From a checkpoint of a small transformer trained on Wikipedia.
Architecture: RMSNorm before each block, rotary positions, no biases in attention or MLP, untied embeddings.
Training: 687M tokens, 4670 steps.
MLP neurons of a small language model. Each row is named by its layer, matrix (gate and up: input weights; down: output weights) and neuron, and shows model dimensions 160-255. Each number is 500 + 25 x the weight over its row's rms, rounded and kept within 0 to 999. Numbers have three digits each. A neuron's up and down rows have the sign that makes its largest values positive.
Before each neuron's rows, "fires on" lists the tokens most often at its 100 highest values on Wikipedia text that the model never trained on.

fires on: " =", " an", " of", ")", ";", " in"
L5.gate218:503547485522510520498471532555482482512472514497543477554506532505496529539504507484520523493506521457504493515532478487486484484497493522482479459473509467475493544507520499494513492489479486521504491465459489472474514462445521516519488482538571521478531508464516511455483499546484539504
L5.up218:455505433456525487520519522511475523515481518485503434453513528501461524510525511489490505492443540510471507455472517488487503535529476474471517515494469471487508530524474482457482481536494435531531489508532477565490532504517518493480494510503547466536457486532483494469549451527473461514
L5.down218:473511525497464516531516513545484528520496489493521507505491520501489475470513525505514527514475465510505530508497535509511553468520494483491553522475444519511462515497484509493488503460511498535489497506441459482494488495479491498513544470540509493538456488477484492470520512546496536488

fires on: "le", "one", "ne", "e", "li", "o"
L5.gate801:528472505488524492528518479553524525555536520484527529498501479515529579500505471509502498517514476499491496540462505497519519497485498517500511450499527496506512499480509534497470489547504476469528523541510483495504472509489454490496488469487533524516503478509507495491500549486503544472
L5.up801:497515480474486479496502477497477479547481526453554534476524497529483503518473465529472468482480494496509506533465521444516469486540448470487496496495491484497495487473478468490494469506500549490516522472493486531496516510504497482499492478536525520468484487518499477507490512480484505519
L5.down801:468490524506483503500530520465498456461456485478511510483497506521498546500457539466478534506500498464519481499499474438489499499523504484487499478475473524479459496515495493503490490480503474484488498445488538493518516513521550490521488513465510465470491565482530487519458489542531446512

fires on: "el", "il", "en", "ar", "ad", "ment"
L5.gate739:527462524503515455511491516494540475497463510471519505512475515480505488505466515479490479499512514529530514520503444476512516496515516514497481489572512509535501518520484458532463515521472501515497515517476561529475539479480521496547486518487497474510471519512512476483553477512463557461
L5.up739:488513528486550472495477482475535467481498520497454510505507515476548517507463494459508487498520516498511477507507476449492524498515543476503508515540521483518449495482553484501498516490497505528479533494485469483491498452507473522528475483544509540487519536518505500437539461496457552523
L5.down739:524502550511531515538506467471496509513483510480484512526468490543460491517491524506483490518498504492452505520465519515524463525494497495499455518468505509486457504519492549498458505490543494491505501473491486508449509485512478505425521492520457475514486496495478455499511522490486496539

fires on: "d", "ia", "ence", "ed", "n", "ice"
L3.gate110:494506512496554472517516487471504491532464514502495498478511489514496495457488503519527499492527490448498516472492475469505496523507524547547500444466500514517552448524527478549483480496517485487494496476541518489510509496486484502553499530527512502506506474492498526508508473505514503499
L3.up110:511520453450469502494516485508479479473484464497497475528498535494492515500487479502499453475519465492509504515493499495499501562510476523457490486511531525517540525543506483449504513472519456517499498493540514446499455478513556453490524477514515486495467503523564509493521502519507530472
L3.down110:461495460499472533512487479476519476536507490513510512508506486496505503473572503507488522515526522509479502485482459565518523523482519476527489453446495520535488490497503542501473470498484473509518485473492501515526473512484527451542508461494463478466510475511515497462479513458488497473

fires on: "s", "ri", "d", "n", "ia", "e"
L3.gate76:492497525487469516519522464526475480510485529480465527546484524480474518512482511519428501486496526471518511460489443450538539461521493510522462446506444509549480466531465465471514504504477497556484560532507485514516507533495509493477429506491467516494497531492505511513471520507512550474
L3.up76:510492478502490481515510532520516505489484488495484539512491507490486488485469483504502525509482503460550550466492501489508472509481466512519467533463488521503536501475514502520472532523540509488514483532470514504500513525498521471524482460478495489483504511498498502490467499517539466506
L3.down76:526502514512490515525509513505517496509509487531533506511527456461500474496520428514470492534468499519547447499458476488529502520478538459498491524532505524486494498511514505485491479500476499478529422498541505520490497524486476490513482509515485535520461536508528530513464458541471499482

fires on: "d", "w", "t", "at", "ma", "ice"
L3.gate576:519524483484487493519467546483461513489520477492534525495468525527500544526500531480528522502482457453513493507467511491509500503498470524518509509484521492487497475465546490485492499462485475528453517483500524512462513525494526477544480487501512498503482540471492532465509498501522524524
L3.up576:496476551496513483528456502505505541470526534505492520546475504487486480484499492475473467499518514500491499501497512476507473488437510507475537510488471489480460499513499486481564473473523504561468483496514514544490488515476504503512504488508537535568489493480527547501481494494497509492
L3.down576:475477528512497517528503451507524525491516528507544502507482562504555480487502498440460572525493550506519488484507497525481482498487506502492508515470467469517485529543526517456527508515476531505480465489492443460496435476504470518493547484503496505525533514548511490499493467512496515478

fires on: "cu", "u", "T", "S", "e"
L5.gate47:477525471493477515462512547509478476503478480497530515506499507462484512500472517502452480476481505464475482517478488505459528528555506563488539470501469470493517448450478503478541514532469515477514534511468486491440522462507553485457499496499470481523504430486518517498511503520513481537
L5.up47:483464502531490532499480506509467408473498536509453497518510491492491505496483531469514521499522502527510460510542541425498493550509529449475479520477487485511480497528503500500517534480515482470460447468518562508506467535505511506494542493456504470540533476503449523483475496510486537446
L5.down47:526491451506501544454496533499488512472444474505504528476516470493503453496527501486545484476542474564499471469469462516540528490493489487524474521489490517483512508510500516501491513540501545530482525492524474478484495462516488507516476509514490483507519525502484501486500479518494503506

fires on: " and", " or", ",", " but"
L6.gate130:504533450483500481513519495503467531466513525489454489511506488492520534511517478492509495518461500533438486503516479495478502497526518516535475469488502486490496494490474521499515559480521539496482475510510481495454506494502506474504521535477489532516422467502531503494535534525469511512
L6.up130:491483490506512472504412492499523506525489476515519509506505460494533472515538524474552484508471487515534524529475499482471526467477466486499517506511478506535450487554472494525497509474541528495485484516511478500466474564552512507516505505563523525487484534522520491504481480440516493517
L6.down130:486551480523514411520485467508483546481522525468546534495480528499502505497501526497502537457510504450512481510478441492529491470534476492522506511494528515513506543481512480483448469511424522452510507530502481509528471478514504534504500516492497517477512521495527488535513505454500561532

fires on: "o", "ar", "se", "ing", "er"
L3.gate41:454532460460493467501492490516479548495446505495554503503506558483519531520514482494481491552579518506470516530492526520493518457500499484494487478540488519511482492505486516479489505508469476478523506519529502503466495486503504525485477546461491477528489530432534506490510506525485504528
L3.up41:496552491485509527487502510500541490515473523489540518494511497475475476474513505525475479529501508521473523518498516512485491476496491521510514487511504503507494468508502506459465488515481496490572522472542496522504527500505533490515497495477472467472467479495496527483500479515566494545
L3.down41:512519491514496508494499482508506504472493537468508521501475502514484471486491472505503515486519512480529498500503448481509503523523498477516518464498484529487497485482485488460451512535496415516493497467503473479499493554501515488536513526563497503480478516491528496519481483554540481473

fires on: "al", " opera", " special", " final", " film", "if"
L5.gate758:478570486515540501486529518467478486504505481532470483502529511484516543523502529476522465525472481506523486449501511533454525506506494504517510478484461543545520486497564490518531456510476523517480497492535464492499502481524518465516548535520504506469499544485492491491499480522518551482
L5.up758:516519468510515452494495495512489518500505525516491487487493486515515512497494481519531452508430455474501488533498546482464531514517525496480487525530501548476491519462504464509485566564468477478512508477484466498514507496448478497538468485489475509481515531478530466463474524504489538470
L5.down758:500556491518533495517500506482504528467488481488498526538462502462508478533480457509505511512474501499507519511503484485506455518527480452506461493479540461500486491482482485488520499509509557490515494462454506517528497493517520527490486509546507493500473490524523468450520545472519518456

fires on: "a", "y", "x", "f", "air", "BC"
L3.gate258:494462488477490489503515481553504501517484532491489489505512500496524507484519485491524532505495478474466503499492469507513485460483497493518514494465496498539507483472480468496469478533461537479492477469513521542505501531520516491522533492520496491485539528468531520498512521519552513529
L3.up258:469524510483471496456512482488484528499526480467517552544511534539479472472510506558473496468543531465476473511483507509493496519452512473488502563482469447456473499466548492487501528523512488522502478497523495459522446498512525531526476520487475487463498496535507526508455504501522511496
L3.down258:507532498506490456495528489509486514524492497512492493475471485517497504530500499501502509484530492525534456496495510524464508527532511498466522524510440570507524518548475466481476493528528523492520517462541505502501458464520483503485511470538492499489496542502508497499482512529445529492

fires on: " J", " Y", " X", "n", " Z", "j"
L6.gate749:498465519519513480532471489454533517486521508444529503498488507490481511509481483515519514492500495524535506470490473532531522518466504476493493492495477536536473500497519509496531505501483511486506484464538535494506490536484516483534526533541541517496519497483456496549524537499510469475
L6.up749:473513486529551524477494475485537477473517494501476449456503505496551490523492503536515467503494478539486465496518529485472461510530511487507483485497490513508495484532537484534499524492528489493478516473535492452471483467518505459455494529532521491499538527481488466511567488516506515529
L6.down749:542472523503558512507512529470539513529527527508526457476500507460472489493532465488472446514498477472539476493510523506496493506497506533529482490456491524528518506515510474506530497540507510500483477489498514480502475529515517528463490526533464543497487494502499526515499487516517493499

fires on: "ar", "ion", "tion", "ent", "d"
L3.gate476:454518493520525516517481467484496553541498493503477438487516529473485516519497438491488498494459478509503462485458478483506486521521471527497529478552508522500541504511492477464497496524484448500513481515482492511514478506488501510451450488493544488481518456461471500487524487478487466499
L3.up476:520485455499496523498493494507501481470528540520524497487493510491510482515500518539493484526507464481485488497527452492445477499493475524553509482472540508537464510507493501488498499486479504514495551470468485504493493492495546481507497491493510510465548502508534499515500540508519457464
L3.down476:496484498496515536467503487458494487543495524497553511476501526496454518471494474498475490505479492531445488502475560466483483495503531528474497549529511485499462478519502472502519491487543442496523507493520453499501486486530512531480510506503511521465489507514488497505490459481468495481

fires on: "f", "ed", "ad", "th", "o", "il"
L5.gate52:533451513500477498495494562481500481524469519487511486478510497536493485525481495490469499477492510537512506458495487451487487524544485473518451457513464532480493457526463478462528516487504498500489542499499513534454508500481463461498528500503503499529506516530456466501480473546531479476
L5.up52:493516462457491465511473523477517465474508519502491475520519504479508477538500515494473472546489504497498492536476510481490571505504575532492538499482500513471511475467482518509489476496500497489514471510475450506507516495535481493515496531518477510540489556502516513539479491489515514498
L5.down52:535458532505540473523478511522455525514489484541520534530465488489503547496527500530473474502491512514524508506516516483506497512531492518506506556469521514496507519488422528528451506500445472501463513510480529518466498531476531474510465474530518498485477506522512459537476527564496526503

fires on: "ri", " lo", "d", "ur", "ong"
L5.gate699:480467542486499490490501506534511532516474521515513533523534477520513533478513477525527497511495484478511529506472509474536543512532453487504509490532530488531519519535509501525514495487491486542535533501449496520504478510484506542528479475500488511530497481490493485489512529509501549491
L5.up699:512484499506488486512482536544542515560498522467499521502503484525508505466529515488542531539497483466473480454475545473477464477470496477530494506475493487515527481514539527503513495511494476496542501480485525510484519466491518488538506532530547494528484514466508485447477515540502486518
L5.down699:497500523506485461496492507541488509477473523479515472477493519474471498532553536508505509513534490501516509472509516488541519497489493428467499514461555464517513455523513479521495455520475455517480460496466526479516518526505445530510501495539516513511480510506496477474503438480500476507

fires on: "s", "ro", "re", "o", "min"
L6.gate445:532470527496481481483497479513557488478466462509459513496499483483503500525545477464530500514484467513505532481449504500530522480477477503555475490473483529517496454460480504513493528490477484491453518519454491474483484509449481469462469491541461552473469517526493466463497560483519487528
L6.up445:521504489534498479468602478523513484513492479499495463487506508508477494498514495495512499503515526470498514481470509495517549518471554500503513456489510528509508484499511502541474529510503514514477503512515479476528454459538493451510525486489532498441527528495526471547459525539545522570
L6.down445:543513521500507552533531506515543472522538503522469525477464482520446484542523480500504516517500496479492516466488525529492507474478506494527481500453518491493496497477508515522497503522497470515470491518501525506536474477460528484470561509505487503523465497525489466462477510471516503520

fires on: " high", " High", "air", " L", "a"
L6.gate515:510511457493476504476502483483475530504540510518464468486535519502510479515525531450516479521478455546504530501519512506490495455486495502504501489514542517498470513513509496532535495560458500488521512487484495519546452566525513498504558483509471504468489501522507490492482549512500466495
L6.up515:507478507495457489462520490442507500471517510488516500488546487547498475521490483509510473489557473515464461540486522491524492500454493511545478519466478526501556544511502454520477531495508513483494508510521515528541494545487551510474531516508502485483494453489488490495505490554468495522
L6.down515:472466489516526511441517502469514543484524515506483471539513514480541478533511516497550492513548506470533524527479527473480486512487559498470508510533499469515520481522474516466464479489505536517501506539462479500491519496540490464534494495515479514489508542489511475512503487508457508490

fires on: " Ch", " Y", " J", "|", "l", "ang"
L6.gate104:471459503532529458542530529433477512465507491497501496469461532506478521464498538484473477522535467516503507455477508487458493526532475448496513489531492500504499491473474509519520505531503499473481524482528498480458485535454489509503532479535525500549521464467480516523510488495513521544
L6.up104:432439487498502491504566516498471501480509492501483469499462563506494508499454498504500500572507527512531486485496506495524460500509464490517518482538487484463483498522525503518481486525469545522508508523515521498556515490460505502473467512534523460519494480512459426554466525541505509485
L6.down104:526444465493466455494529492501537443480506514463500454504482561534512486504485501476474525469518545531607480469508500496547485516495476493523476502477465513480510515484499477473510495492508485505528515509499530480526506493477522533545475509493518500522498469509490519491520495494502521491

fires on: "m", "r", "ar", "um", "ent"
L3.gate5:473523505508501504477484517478492527494533465494513509499476519470498551475469512525502514471508517528504470498486512486490520513505485484482540500500522443468528513467481498464515533524498456435507481471508518469483488531453538522499498496531531498486532451490494503498507475477502462553
L3.up5:504452477475484476497500499540475515515521505533496447508480476527510495455539459527473496457507491523498505507517462488496552462475478465525487544524500504497511464491462493467523481493491495461451569516504497447506507468509471488476540511468466518529517487529514500502497475528477470485
L3.down5:555498461487484520442502511494499492488525498504504465506476496474503466455509527479521509470521515465527489512497499482506513472489522530515491450508501507488522494497474431509515486497505495450542472529490508526499508490511513533481491489465555515513540480480538489506467492465487520471

fires on: "^{", " 30", " 100", "{", " 20", " 25"
L3.gate327:509513456529512514486505450490490433480518531505525513491564482461478504507507537461550493516504435499525499443491497462458527514486490511563536471455500552526510482499531512489536524522444516511484483503510506495490458531494510483489515536478518517542496492493497524501484519526489506500
L3.up327:465519493536461486477511507504454487467548487504529482523504524487512524474507528464501559508527480441508508535494508488510477448489507506500525437470490529521533482496475489489525506548511513545461486544498507487512483461495462491449498498490562527497503483479539511495510479502482459494
L3.down327:559497530506478475493502499518458508452529512490511508539466502492495458471518513497511511518509511463503464523536497498513485520530488536474478455489491440481518489470498497523509504503503543523510503472501490486485467478492457502499492475491489529500492517486514524515475495507468478473

fires on: "on", "k", "le", "n", "y", "o"
L3.gate482:497511531484484508508459493449510454530511541490461494526514457495509493495511520508539500491502505521512519508462486510460472456518486523516507463474496520467512527499467481487488480525531457506529492557518518533439518504526477510519500544506548520523464492493513472515470492522520518462
L3.up482:510500493533525485455516527482502490482482494522487471486490473481493480501469497528504462487566489525532463473494493496539476498495493472517512485518480502486472543478490499564495556500499490447500487480497452507492533489512493523489499483483490497503539481487419542491503493523486542469
L3.down482:451524488487518509502484495489493509498493491478497516522502514480456461498461500448496492501477518543497542529480492525473521564527512469508526451479533461470504520519480485474474483480497445512500528496508497544502463530539519479540487511526454496472507490538480493526441528553519499519

fires on: "t", "o", "ant", "ence", "d", "lu"
L3.gate247:548507510514508493507561507489456502490527502506476490515560486485479497498521489501502518506500466477486526533498507449506485553511524497517476497469503494510490475485459482501511442468501488499535523442469451482492491499512501471508513488492591525510468506515536491462479508515522426549
L3.up247:539520478453487523482475522510535498517535477506487512497509430464494505513484515501465485528540506476518506572451471451441470505511485498482471477485516512512515530484510530512484540498498502446499493499522519475506500471519530543524525439552491473490461478508502489506537480553509490543
L3.down247:484499505556475486468506487484467504467480529518515502457492494486500499463515517526506482442488511544468494463491513549563514503503513542492485511467488444531511478485503506517482493484518458482487509479531515498488454471488471494497514515480485518523491502489501520533506547522481516510

fires on: "g", "ill", "d", "am", "th", "t"
L6.gate40:553467536491509502484528522484516523507484439492504485495510484507454500526507486464483566481521534492523470454499447507506532522478502498528540514523494490492531506507493468506531478511508466507537507502549496482527487459507547539493515501502482500499497532502502532463554476507514503500
L6.up40:513506473511520533509522495501468546497524497530506488501487519484536519496533487488499497504506523482477506491495493460508515482501503449468527497522487506464504513548503483507521473475504514484503520483481468525469497466494489486449510496440489486501497498494512485536539530475493531496
L6.down40:531498486523494511539473540472529494463512515487535526515479504530526453460461488506487523505473499487467469477491507487493497513523482497546488528488496530531504504456526512492490499524530481484509478517519410517501515519508506480499454455503481526524535457512507507495445478487451500466

fires on: "-", "t", "k", "que", "x", "om"
L3.gate659:522455475539496507487510513502464473497482483478532491499523480513447526492505537532533517468457485497475502500487505517536494550508489480537512462461495496471482513487490501497521498482487501537510525441527532571491522514497551439461503535493465480562498501489480503488485509501498509496
L3.up659:481488481475487465495509532514531522507519530468521479469524481503510465494516481487531483517515490459507508489482506494477496490550479460532484488471499469526507479534504462506497501535493512501536516485545454475426548531492538520503499494523494560486466499538510472532530471469517501501
L3.down659:523515489480514512517464490497472486537476507501511479500492532486510467494507484481487487542521495506503490479531503501464536480532468542467515506502467523518510469500517527531497524511489535489520526512469498524491503466535502518465514549531528498534506510529458497544485469501465507487

fires on: "or", "n", "on", "re", "la", "g"
L3.gate137:493493467530510480507525502491479505535488534526518510514505516516478537477534468501494488470526543487471508470521457521534500522497513495511486540550515516511523546536487484504477531518545493488479475489493519527484449484502548488487485497446480468494531490492506473476548520449541534498
L3.up137:522526473484538516489565494532515489503468497500526523507542507455513504486473513512531505495441494490469491525469454553511520468545487525491516522521497487517532485529525500498497475525463499518479517473486523494540460531513533463522435554499427532541514505531477483452494508518469543519
L3.down137:459498484535502488480526507521454462502472525509499520517524536478478480522502482538502460495473473479530528509498465568571516453543519456490465553493521480495456579529516489510510501467476500520480505507473484529450493504526531515468487470484480469486497512537473487517500544499528516463

fires on: "s", "ic", "bit", "er"
L3.gate521:492482496501463476493461526471507515442482528506509506481521523525484485544447478477486516460458507544485487556488507511542509547466505498518501521519457509467513502523515487511506547488491493482528441497522514509488493478520507452518554555504499532535477505520531500498472472487447493505
L3.up521:449528511531486480485512509526483497485492479499489466514460528494491507489511506501515504489496548485504504527484531484485531495555499511486522538511519499498536497460547493492456561516460456534514487484487506511504519493491483487494526488478502499531503485517526485437513504488474547510
L3.down521:502507538514513455456485504474479539498509491514510518466489549473469520482511503488518505477476541518494530533494501519498472521487462505544527472455477564469500480494483522515495513480494516539503504526465505502511468486555475486487472486522521538495465483495503519453474454532495489481

fires on: "ul", "on", "y", "us", "it"
L3.gate391:490552457488452551518470466465492437494511526501512511508518488498505536526502498496531472509497499510453476502503475479471497483501475518501503545489468507505480505499513539466490484490510467481573463508512510517464488509477543476495494496473490454522466531485513501459511517513538536485
L3.up391:524494485530510488507491497487525498477503525491494516519494488513495495498486490501498460548475473517507480530546516525466510481520502468522506427488445510494523482486489546515531508528497573497505447529487470514502511492509512501538489430502480457552480437472479525542537515493490520487
L3.down391:479487545483527518515490534561514514505461470541496505496482565504492478453493483486480493476507507507523510495500531555501463492539484510503504489544549518510511526500502434518511507506483476498466546521506504474513470510498500539498472562524524512460560477503504439496527473500522460522

fires on: "et", "nd", "port", "h", "d", "e"
L3.gate159:483492450512511485490524510496478479461468525468512518494476473481477508482516490508521455506512508492520498497444473480485479490494525469530498465523485480517487503507549506516481490467430476500485504502515475532530501516526523532497482479496520465559439504487509526497474501519519532469
L3.up159:545520501524485491513515521508497490495522451500522476490514506512520505489480515528521501510508540522523522538428504493495526479453473475501505483466493532571546515483523513492517482504518508463472514501489480497472546523510546507486443509529498446514499488541457498476492485492460518532
L3.down159:483519496495485457452473488511535507539498461535527531520466513482543525505495475511518523492534513566506504505480459517488545519488478479478512552500508539527511475508525546464532480453547486541493496483506502531476511511463515494514494484514466486460488468542458497462491504500476467512

fires on: "st", " comp", "c", "t", " imp", "ut"
L3.gate638:517498481529557485456496518505507483485496509498528526464473552505481485496516489492483447480490528470489494451538476503536481507438509466505543486470466500466490517484494519492509456555530479465499494518496534489502513524492517526491494528546503471497524514459495466480457506506499511492
L3.up638:468521527483509466465455493490535515480493484502480501528483463478466464465517519543501486461529487510450503488520500492536488522476456517497478519461497471495465511487494549502520474493546515491534515503469515471536482481494537453535487497486493508508502531515520489492538479476488498451
L3.down638:493525488483546467540452483519502530511502507515488499502567485502458548460493485527507545542482532479493504479460466546499484532492489517503514490511462475515476535494483499499499473443520501476469546490476487479516544510486504482492514448507547509463545501504528482483485521471548477500

fires on: " and", "il", ",", "n", "um"
L6.gate761:543535469502496476516464473526500498478469497433497510516500504494479491475528530459512522485507501525551473494447475484522475478448491505507488533508467480505483536513446523509503500445489481532491482487486506493476533506511516499511516479527474570496516526513474483463495535510501543475
L6.up761:487502478530502512481463514510460498447479506496502489432527494508539502496470515441544504470492533472511515521487513512495539441468460474484482487465486479497469497506456516472460525517505512494456460539526498499493488477529495499496540482531506494479510504501516496477426500481473510538
L6.down761:483469514485461492480472492528429457505500522551457464530534538492515476477548511505505546526546517497532490543495463523508518495486487481496510508473546494531511504519495496458509520515501487452503508482541519458462482494482489559521492503477483522507511472533470499535499486505478483512

fires on: "t", "re", "ct", "ro", "ction"
L3.gate545:492464553496507493494500468478469516514545504498504500483487480486532478482471519454528519528558530458489493441495501546499526508475465503505489456461491500488493486511466477493548441515464450487523475500527540479496450484469497521546462497525469539495473520517503457483451553491489518491
L3.up545:508499494548525519486516505547474530514483510528477474450502501502461491438479486469509521474525532471497503481526488469522488538461515513499485551524495481481482490482478475476462510480521491516480495528506469536586471475516467515473532479492548486494513495449533536523493510516513471482
L3.down545:534476521504535454490462522509499455488464510519463515498497474509493488520539518529484485495503499488526498500468473489476487511501557467457487548507479498524492535513533503520486524526486489457491477494512528485494520470493451515476499530518492493469509501473546535495473512474506482506

fires on: "s", "se", "es", "er", " those"
L6.gate784:503491477492492465495507477528519472493490522500492500485516537498468495496496481496525518494505485505532490493475508566531476505479499546511483523507454496459484508504515500499493495512460462481517505509522511499485460515486504485490545574505496461501497525478543474485521494480530557481
L6.up784:469524580529487525516518512488499509523526537442514518483532555473500464477473511515482456535500507545474486481464517501519497464566496490469503532503504488496449477467528522502490497491500482503489489485489529464515515519516484479477500537467495526466519463553490487474508514544506508558
L6.down784:470510527526483510508537514473498501555503531489502537485512516509496491470521504512445508555479512513450526484524478466514500509532514486500533507480526517464518498492498513503464514494492519517533495476480481473503497515500488481518470481480514553448511456521435496483522493517459460507

fires on: "l", "o", "el", "r", "pr", "lan"
L3.gate352:527491554470457461481523488515546486507501491445482512501524507477506490500443487520489548484529490530518497508470485519509460484478491475544472503510514524511494517485451515488488509451470473534492559505459558466488470488500502470520470470511467532452500500469503493461523492492508500473
L3.up352:510498538509484473504474476479489509493522557493483486501491490516501505456488439543469469526463495469513503501523521523506489509494500520509484500534496485519520507503497513505485533541546522529456496527482498489484452511506477488527485486522507519540520492511489469481472482489511542454
L3.down352:483502506506460473472525470518533487525509525470482483495527496548471546518504447509503463520525457529464465450517502448497458479516501495516491518536489526518511467527484543492503523526499507527476519523492514499494504525499517484518487442510526525487523491532513510463516497453504525482

fires on: "ra", "va", "bu", " win", "or", "ir"
L6.gate388:554486467526481476497526507465514509483456501497477534512483528455465461514497514498519481464492520560505477426527496507490523496520471551509472481508517517511514512493505495470506522492490533494526534493544485476558532549455482510477524569536487497486497504487506494490512538456532510500
L6.up388:555530512558453512528501520529462497488476505527505520478464516524509522487516499469501493472478478497473485542500523527521492524497525491465520507538523493491483538481506526473498506434557483489509508513477494493497453497515507487508483528518499508482494502444498528476478474503473536518
L6.down388:507508497487521536499469514533532470480516530470524499518533495508514513549485496498504476523508489502473487547462433507490505471481521493536515534490503493471501502495505515485494509514497483513526522504503484478503526490450478520455468487455503503492449487508484524438494536538498538522

fires on: "br", "c", "el", "d", "ed", "l"
L3.gate87:496444482513479459544491454467515470488457474468510502492538470490471561513491483547521483504540521498490492501486498495483464526513488538484489475487505494525506521506478541516491526483490492502520479513523473491506476493437551507511496481511512481491487487474520515445501494498532535468
L3.up87:497503534453461483508471436494511511554507496508515473474483483469474506485486497487495472498492479518501478466500535556492521508516488482494511506485492476521460485545499509482495522515483487525504511534505496497533440535523532513509472491499557517516536510457485491496469519495472541484
L3.down87:527484502497484506509516498501479489516489506528503480516468474527506523480460506497527480524501470476492496515485495508519470497515529445474473516473511454482481478479506453504545525522503489480487450468527487518523496490523501520494515464516520516528529522424484497513526494485537528497

fires on: "s", "ub", "va", "a", "re"
L5.gate590:494499475477484485466495506450530503531456478493494517531504465473536528502496516484478520506549553483491502501545446498507510531472537514513445464507518468480489460504496517494532499542494498469529538540516495489504515504504493499561463520500494529507521489491488499494550517510504540516
L5.up590:478491464526443497470447529522554516529487496554554478472489514497535497503499501514494487510495534486528528496496544505540522486490509497500524477487481489504468455493518512503476493502497503448523538481489487514477491479522501465517422510516532486492512518494494500502526538451518488489
L5.down590:503525463505470490518485520514499536542512550534531508482465513538508481526500493498485507504491516492448523477495487531529506476478538550515533534500481501497459468474497519491428539519515476476524527512480517505504530508515499452534455466476514552504493508530466515473554496515494523535

fires on: " and", ",", " but", "ly", " more", " or"
L6.gate767:548500475495490467518484467466478516482487460503475472473505478517482518477525519468516517487485519500483522512505441522474469500563498509493500464488490507509499525476488496521575495511454502502473490552517508493500490529527493501523502513545524521544470456530480427478520513497486505459
L6.up767:501466514514510461523484562494482547501490499529526474470522472511502521504512543506500512451499511515495470521540483463497472477519494480510475544558522475524459509516445471502481437516481517519495477552565441497484508489526431507495497548534488466470501491484568441496497524495531468480
L6.down767:518478507508511471470510474521477531509476471459516474488546520505479481484508524523483556471493560463483459508534499488520479507481529512506462535489553465551474514495507478511504483480465534498505515489507492510510516490499498530536509495528465488491517487519498503524491458507492494480

fires on: "t", " To", " Se", " Win", " Com", "ain"
L3.gate776:481506451507553537499507514477504476499482484520536499492525499477515487466449523502508493446533496500539531507474520513504476544481496499534490469487470496515511465565449552529515498490529507504509497464539514464518466460463473477482490493506488475519458507483494495491545522466495507476
L3.up776:514531476466523512495531485470512535472535467495564530481510495493497487447534459529469486506483483506458523488548531512530512477516514496504531470492511509495476508480500494472525498510483496516504544508514486506494480512456562479421505522511509524492479542493510493525504505487488513486
L3.down776:480528489512474456499498494483481508539447520515531507509509494512529562505519551521487555479472474533489480513471474473478492528517509529446459527498503511482483523502490538503479532500494515532513533494516466506494539497466521522519516492504521500526504521543479522506490500470480504550

fires on: " N", "n"
L6.gate93:494503464487495508477525472519494502499526490502521480532480543482537493482488511547515486483504474489507462506505492481527524528495510499513487471484497514526441493543536484501501532483498489489485506577505483511524463496497510512445522478530500487486530519444525481548539536474562481493
L6.up93:516527534544480497525502540528559506509499532524505503484511530441498495527476489517542527519455550498520492479466513469502494479489529509482502540500518471512478485434504447503500503509487521490519512488502524511517471539530498515527501549500459540505508472477514491476501513520497508464
L6.down93:477508526489503471490494487545494434470528497473522478456500561480492483526481508487510498488507487480532487527529483469508536515514525498489466494455525485491447480469555479522492527454474521490499518549541484474519476495482491526504482501497504493532468541465514529505503484491561534474

fires on: "st", " D", "t", " T", "d"
L6.gate148:541511522480501481500485519475467510447524543501458501512525520513515549522543496471491484498474510480504540478471509546491532511476498527485523503486518497503554512467506491498521484536494513462511474511496517512506464483492513554513523469545508488453538487513495468465566476497515505467
L6.up148:493486534481496483548483500507501543481538504501493511542442512520492483457453480509503488493519504483505511499506463507505507486515506490502500494557491484529460482518466519506549488518513511493472540509528507527474513515490540534506484447441457502507479528502525492542515473524507521472
L6.down148:481509478469505489503491507516485484553512525476498507494506494500491463462498472516532484497512546468505511533486504523514503488520518457577478486514486481526449518491521500517481540509491559502492504479524484495476520528485519518504506481539437532494520502552496499456550483491471494436